MLP neurons of a small language model. Each row is named by its layer, matrix (gate and up: input weights; down: output weights) and neuron, and shows model dimensions 608-735. Each number is 128 + 32 x the weight over its row's rms, rounded and kept within 0 to 255. Numbers have three digits each. A neuron's up and down rows have the sign that makes its largest values positive.
After each neuron's rows, "fires on" lists the tokens most often at its 100 highest values on Wikipedia text that the model never trained on. A number after a token or word is its count.

L3.gate344:124162067121172131089053130132148104130155162172151130122110142182110091160162095115103154130172101133160153175178141127101089128182113098093140109146106144161105144089139124084164138113153130120118117151153118146144148209096124134124121114069134177071167160063091101087189105126134157086173117141171133153114159071053138142086156141149124128170132066100119153132119137118098154091150
L3.up344:090093183091133127125118156115115138123142112119168128122169110109104163134146173116144148134128127073169139093100109105114151098222042140128112091118098144111144095103107118093160096152117131195068096113173146084164141118161060138137156157114160173119095125186108114126143151120117188129130171100148089128110206099083132132117118089108116153090144174075101145154170192158056108184083
L3.down344:180124120159094135154170126152148096122159096108148127142064080109126195111116131145153170167119088088115131176073120144223161114073115189112148156143062148107140102134114179157114090131117094141122167117044100119115135151161155133170118150148120108108090151184182181137064142104086156120129108109171091071129127110124138113114064129093141085114121142208116087139144113133196089159101
fires on: "-" 57, "f" 12, "\n" 11

L3.gate383:156107111167139169134147163087178222108135142125159146155163145146199155137104193192160109149118090168080098156081070093133129120076132129113063107121126146168079122151124118135162113136154093088120096166139122126116103116111186122113193135149140182145139114114122130101138112150109086149130127102110115101109140191099149168116076125111121092130133079111147100109116103117123159135087
L3.up383:075138122108135100129142136112158120152156105148109055092083072149123146193072168109163166113155176103117113086142138123130115138115149171097147140112126162064146148160156178155134129202173215159101160122152141149122106133143139133172099131098136095131097062103156085120111143139126115102168061153196137144172086170142094225104123150153149098096084107119150137119100172137113176146188
L3.down383:110083144150133156083111203155094128099171158157122094130137165155097160111159107136103065095189132078090137113210159136164160154107152147083141190140207146100151168125101118178120099117165128123151106152129136188118132148115178134157154145135149122092098120146123138179147136128152097083137116075116128120093114106163090091097216139121172145130109108083171124066085132143067167101124
fires on: "-" 25, "." 17, ":" 12, " |" 5, "es" 4

L3.gate1767:122166140101139220142118102151161121140056102146140107033111181134198157146112225130173126098127141142146136083155123103104095176161140148153110096114107155160186081144175093145117065147153167184107129149155197100150152120168093067108174206157103124103156154137152140109107139108120104115128118104154104118099113062078153137129217082092154176134099085145048120098141109186138079151134
L3.up1767:143100145152154074140166133122099169083173044106158170198132109137167134144152162111111165065067135068132145094168127134117130162135128155148105122090176168063089134128134062180157133121134153135127153131123147166133168124129109149091133120079154108085138100088075135135149107130108182164101122176153138087142145188119078153125113139127098176081130121091137132178115160146138174067138
L3.down1767:106115196137157130107093140213102133151157133062126093066107113142061142135086085143135181118061169133147128079104098167158119097125120151117109142130082132134052216139115090187158135163106184129081138160146206136137155121153178089119088124138070074072119171133171088145124189127093187109084093145185111159125156117075137180143197102135107098117100071182141120092120111060072106137190
fires on: ":" 40, " of" 21, " years" 10, "," 5, " year" 5, " with" 4

L3.gate106:189085127135127132126084091137120163110105139111185111140100085180092103108106182166151101106130126141102138108138104147089152138113112138134137126119168119079121107182123140131139154155150126126141139110155073173139132144133122115157110110210112114152111050127115140142154143115163105155102101127134088134166128100155093134111141152154161150121124151141102096070160127186072128105081
L3.up106:157128129076078136175145094070159126149103153100177089116126119173138093111124087156147113104120185129097139107138154093196142137148126094186147121148100128130110130178139061165115119155146080149069104089135151148115086120155171095100119105119126138071072132143084138178122146080090052150113133169172094111150097151151174113109089157111102150090090131147132138110114085157089170149070
L3.down106:125094152100107187205101164161148171131159161120137122097109189117119085176039159140161080122140172082104124138104137153111114128103167168156117142128176123066156050166138116172090113115121139145074150125105112181148129122128186149138184197135109084091129097109123082132120095115170099116117128114103135132134165153095062062074152138075170132113113151189133129101147126112054125148113
fires on: "." 77, " b" 8

L3.gate935:109115186180082122080122089188128109093092158103145111107090147128137155097148163112128113127129139090156141117118119141136140119186179112157114148124117122126161118126173137189146103084130130159174101087116118143170145079188126086144151141101139128122198148129109127161139139149098136133113132103150108115144122193150147114147167082122147140142190047124087084097134135124069128090154
L3.up935:118154163128102162111126069140145122152130143047157090168125131108108093087113155087113096131136194104069097151156123126136077159070158098158164084123063199158121139110149130126076134167159084170034103079113097089141109115129132116104181134139154135159153109115121136149086086122144135101062160111150084115127063117118114144145179125060156102086080139145090111126165179136123061047139
L3.down935:091169151125160044152090129098127108101161190080152128128110132150093153133152090086088120163096115170136117139169138087142085141121147110178150107093091210103117165089116166125182038105105164099111063123066160144114108129136142112135144070081106148138120091117109184111113124131097159149128124112161142121064095186125163141058165160092132120161151140117197164167089134154135156115107
fires on: " O" 50, "\n" 14, "|" 8, " Q" 6, "y" 6

L3.gate3071:136109081173096099166136130102136171118081116105120164238136113150155100153136162075087152134137141134111148099120125144121146095197172124094123194139136104164094103150153174186106066089112113122088113091106140086144152123129111115097163144141137131146110156173140140120137054146083068149177100106109110099124192174113161106151080093129097085114133105147137136110137107109138127120145
L3.up3071:117125046098094070056150138147098113129125094133185102142185102123154145152101145109156116101149107169126091113140120131132075091080167156188166169147187087136140148086128137134130114087112069150082000121102133088143071170112136125083166197078133151107151098142090073056130138098135094176168115157161094160114161081145147077146106129104149129124109097138084160144115092094143131134158
L3.down3071:102125108025113086120129079121128166173194093157108054116085200091150119064150115141139119153131125159099097123119129118095084113211091125133127129148148111196101181067110081147125084161126169107093075070137173150099102106061081104097147194124096115141092158166139125102201147142091134140090131113113138097156166128099120087150140178123130116166131121137152169122135132133087073147115
fires on: "O" 29, "é" 20, "á" 10, "ä" 7, " É" 5, "ú" 4

L3.gate879:066123094118138169172130075157143109139148165126097100116137080131138156119095153128080140122122127094123054109144136194118162154141099141158136099114142105058144196070166117141109119163151116144146124105183173131151182093167128157100101208121090100092121179110126091108124140115071167137125165146118156104156178107148150136117079126070194118071119117085102184089150109124113158091131
L3.up879:124116179146115102098091153164135172172169139139144112115123115156136123187146154081128128103096092132123164118132135101137147136164128185157155127101102150079121171066121095162165123092095079124111074166087189150137062217130174074145158142107151103062176148137100142135108090106092125141092126187156099145166103068104047105127191144149169058102118187096079050155097145135177152180108
L3.down879:106067118154116146101112106154171132145114131139102108142134129179077156154134102116099190138154113155119130144139155122135132162090117133148111166113110099121124209112208096119091136105174142127136174140101163118089093143180128142174101166163108077059165141177154127132092140136114174094120112141184209190129130111138194079137116203176185084115169111111153184092156092142124114148115
fires on: "-" 22, "ip" 16, "\n" 8, "ap" 7, " km" 7

L3.gate1924:100155129139147107124181142175092128149150084170098149107108125145106091147172132148106105105125119074145119176117181173098122107123165122181142107109168100114147081081117145138103164095126076124144137141131090079130116111124161148136146144108073098156164152158122063113113103128102118136177137121120225173142135137110115134165087131171113121116155139158132137156079156102081153036178
L3.up1924:064101095120101100191136157169124120133148111165105169079074075148081131143151198116102124122153152064143124148111087127113114095109172113145156119099150163129079086154166093098114191200152097119140149050092089104150081110147119110114074125127102109178170175168161077130152134110074077192077074133160174087133109143124184106096140139105089193106112146135137143139095098190143086115136
L3.down1924:126072111158104092126092054101138185105132116112090118072187101146094161168111161110134169146140142099155078179095092084141183138100128099161104077169144069174121115152144108069120155130132149120161119084101118080112175129128095133133104157105122224078127109094137109119126125075163109177159100160088154088160103108102220174078140151119123168167177076078123126138062036109104130113099
fires on: "-" 33, " of" 13, "'" 11, "ad" 4

L3.gate802:136124118174007184119156169155110105101113103091147118124144107140152072111142170100121071126121135128083060089178172130094143154160171118113133090137150072112133133103142091121075093076121141165123184092083105129177152117134172091090184095096139100164176136116171099157084107132095119158143140141128145121126142107057088093102120158139141080160086168141129058114167158135101139146144
L3.up802:099118103156124148157123153117118140135126169089142103153130142108089120097134131093105095135187158121067120154135121147167161131139161107084098146145112113105168134078145157142137130098145105119148091122177120170170166166153152073164187099146086133104080152163136174164148073091174134114155176105140126077127156173176143087107138159118157162126142158087157014133146182127139135162103
L3.down802:126089124105085104173112119150131116138153162087127107134125110105103100051132184153103102111188076121142154113109153127137128183126154123063207192155150104123118225061124107168134146134121124166123182128130107143163072173133098097179119104168114100060125156114134159154125065139156122128185165099130090109145137079107142104103125163137145107144055124119095135128091114114120093107147
fires on: "in" 26, "un" 17, "el" 13, "kin" 9, " Din" 7, "ol" 4

L3.gate988:112158071112099156108119114146074143091077124159124151147130152066150119097163144149134096146148135089101106151129091115128086161165135128134087149171065119081127075098194062102142091109084126132143139089120140169175175141141135129088105196150124122121142171155174085132195162117115148161165152115161099065158114086065089117061173118166122139161149101149118100100122179129105078160089
L3.up988:155114156147146135067128114182114198087136111149140137154071112107095118106125105121124132108104200104090138073080149135157126133163090213113112127103196169095147118207093097198150140130058158082117191131071137096090125136121138154128156154114089145136109104086152152117139132129111097126127116120125127181167131103134119146062129187091113121136127072167128156135080123120130153083150
L3.down988:087115203163155108091142128165068124110151142108107119132064134160141146171159079091182153126118131088156142076121160100158101063073140188162114136141149122156107110198160119118065172171144133112125113136080166138161144131135172172103086076142098201155099065177135156149138163123140078154081137084110103121113194113140154119159122136121095127154146056178136131134079065140104136147161
fires on: " of" 40, "ain" 16, "ur" 7, ":" 5

L3.gate1332:107150081123152192163159102099097167179154108192118076082073123058182104099108168128115096083137131126099131166107117151112168146098118107142129118087149085147148126170156178192106092128155096174142087098154098127157153128153150111131133102128143112092142169101159083144127103142156166113147044155157144177120154217144096188064108137130134092098174130147153147149147148188083162120134
L3.up1332:168133202131119132132068135156178160123128118104134155144117061171143110078075113172118056137102171153198145145120127104131101108150123133157116127107167102115178071146132131082128161092151113120083119118101139150139109112181123135111114096138134116128125123117123141192161110076129117118107200103149115111166158155059146146140124104169160116171139143193153094155140148154154128121105
L3.down1332:124075182118158190194112113135171151124100144120135128155108141198137132101098140171075104081121096097132171157111112070095153143147149192175147151130128112192147161086093122123103119133151098103106088121111136083155095081083129109160105119113185155117133140124141148094091052144163186136157041116147075141083087120122160108104095197183125099123086153120172144121135126125095100112122
fires on: "ir" 15, "ad" 13, "id" 11, "am" 6, "at" 5, "an" 5

L3.gate194:117141133105122102114131133105176215119165152179156102096136071129118111144114115127078121071149135105149115041160136153088093111110144131107117117085117087112181140124132153075139146180135144122128125113105110096105130160176142173117128152169130115193176108100154123146132127204110153138135127090061176160149111079135153097124115144164171123120120124131128144096066095090071150131132
L3.up194:072091134113086115139158128110154128121183151110147150145096141125118097202112151068138149149056133159175190097132113162121185115130141105131185175112154100121105151089068096135121114132096146135132098088138112132188166141190131140129106119158139110111120100162113086101129081139164166164147140162172128091111174123136137093175135117159164106114095117108158053167170186194116138122172
L3.down194:145123121127123139132142108128141140095137117106140106140135146102165124170141108081133150119141129106150095172166151119095179074128125151160164121124182144184134130108170143151137144111148117167132140129143112126186124095155119114113163088127151168126105116169141154103101127115114157127094063125190172062109111039172156128143108153111151136044082078090105060146159132136113126142120
fires on: "-" 58, ":" 10, "\n" 7, " (" 4

L3.gate705:115098116133135129194136106144118110157131110133095126178128123092129141122098146122130080135142148120132099129138158192067084113126157089114103165126129066115138131086134118136078142132113064154154130155129214140163188091069118107125134154121141143154158201145118122170158093118125123131096119153139160073204160097117130132104145183106129145109134108117136054081119136152094164081145
L3.up705:105132131144109128104112104102133137102110094112132193120073153133170157055116116127110061146121165105104196137091155146159133132064126155104121107148157107170116106138140084122161116118162067108180123103102178140106209133159118107145125086124090186043133111173215141161118063164094091153071145131102097162087113106124089151113101109184089118056143119107108137161037128131087200153150
L3.down705:171082180141110140105117113109156112075155103120116116164131100108116166073109148110125131090154164097175151149151110085136219202135158151164086136153128169151128100053127139126107132153144107113193132179140125129154127174081172113103085084123109132085114146154148086133123119108156145127150144150131094077135140057143171176094149142111132166134181164116117102103053121122097178108173
fires on: " of" 62, " who" 9, "==" 4

L3.gate281:139133183121136148224133126102157101116083150115144124089118164115127131084121139135189096143099124107161109123090149117121178147149117078161090111169185062125196089113143117100099104101103065147104117120135088111109197116131111130058109127159134211148117186135181146140167157135123159112114110081151121179137106125188153120090167148103127139169090162109134125092164120160140164189124
L3.up281:129136025134069062091123130077119118169148155196170175148083064133163165149109074184217164088090187119126093074162130146126130142129142110093127112133130141142100160113084149095125177151124109142171149168152087118174107139152116133132167170124113144129134114168094123096180137083178091113129113118121158114118139197108131170097140078093177145131140111155131079097121123083117152109128
L3.down281:165130191133149176120131117141088160126186165103123068093087145131083076075075129127135191141121135125085177101141161157110165067169086163114140111141181117152134121164129114083147167142137098146085102097124096161145159104119123126160136200170139127131167144126125151133166114134162073077131106108101126171171182091087118144093158090065171139085164138144155144090141137086105141125090
fires on: " b" 39, " l" 35, "-" 14

L3.gate979:117161100154161188177144147129129132113134120134124139180104156159196112157085109092156185084138172058196086068130179124093088175096129151103101109117066169138108166138177141106132052135122172145131149133187163099146136148135098101132122175159158132071106094133127147163085114140127192092105148147134109093104163044159118146143142123107120183107131093124125124166121131167089166138104
L3.up979:124147120090142140142162112129170140132146097123129127140078171059159089155158122087085110125130122119084117064180080083090071148090102117080107091144130096089169155176144140102109115111118134108116127116094168143146166108131064069158231162125087131103133124113133110144101074154131111107078142109184112130149181035145152092161165158071114161067161094105082139173140045142047151109116
L3.down979:123107132111101106148090192164097092128148136102144173150124073091116056144095169173131107164046148092155108140162094153153126116136097098111163153138079097139169140136105119117090109151120104149118133133147176110066140123130110079078133107116137139091106108111152111122146146109114198078096123143145150140105182089090130170146150118100089071103154054185107132137116108104086119079127
fires on: " of" 42, ":" 13, " between" 8, " into" 7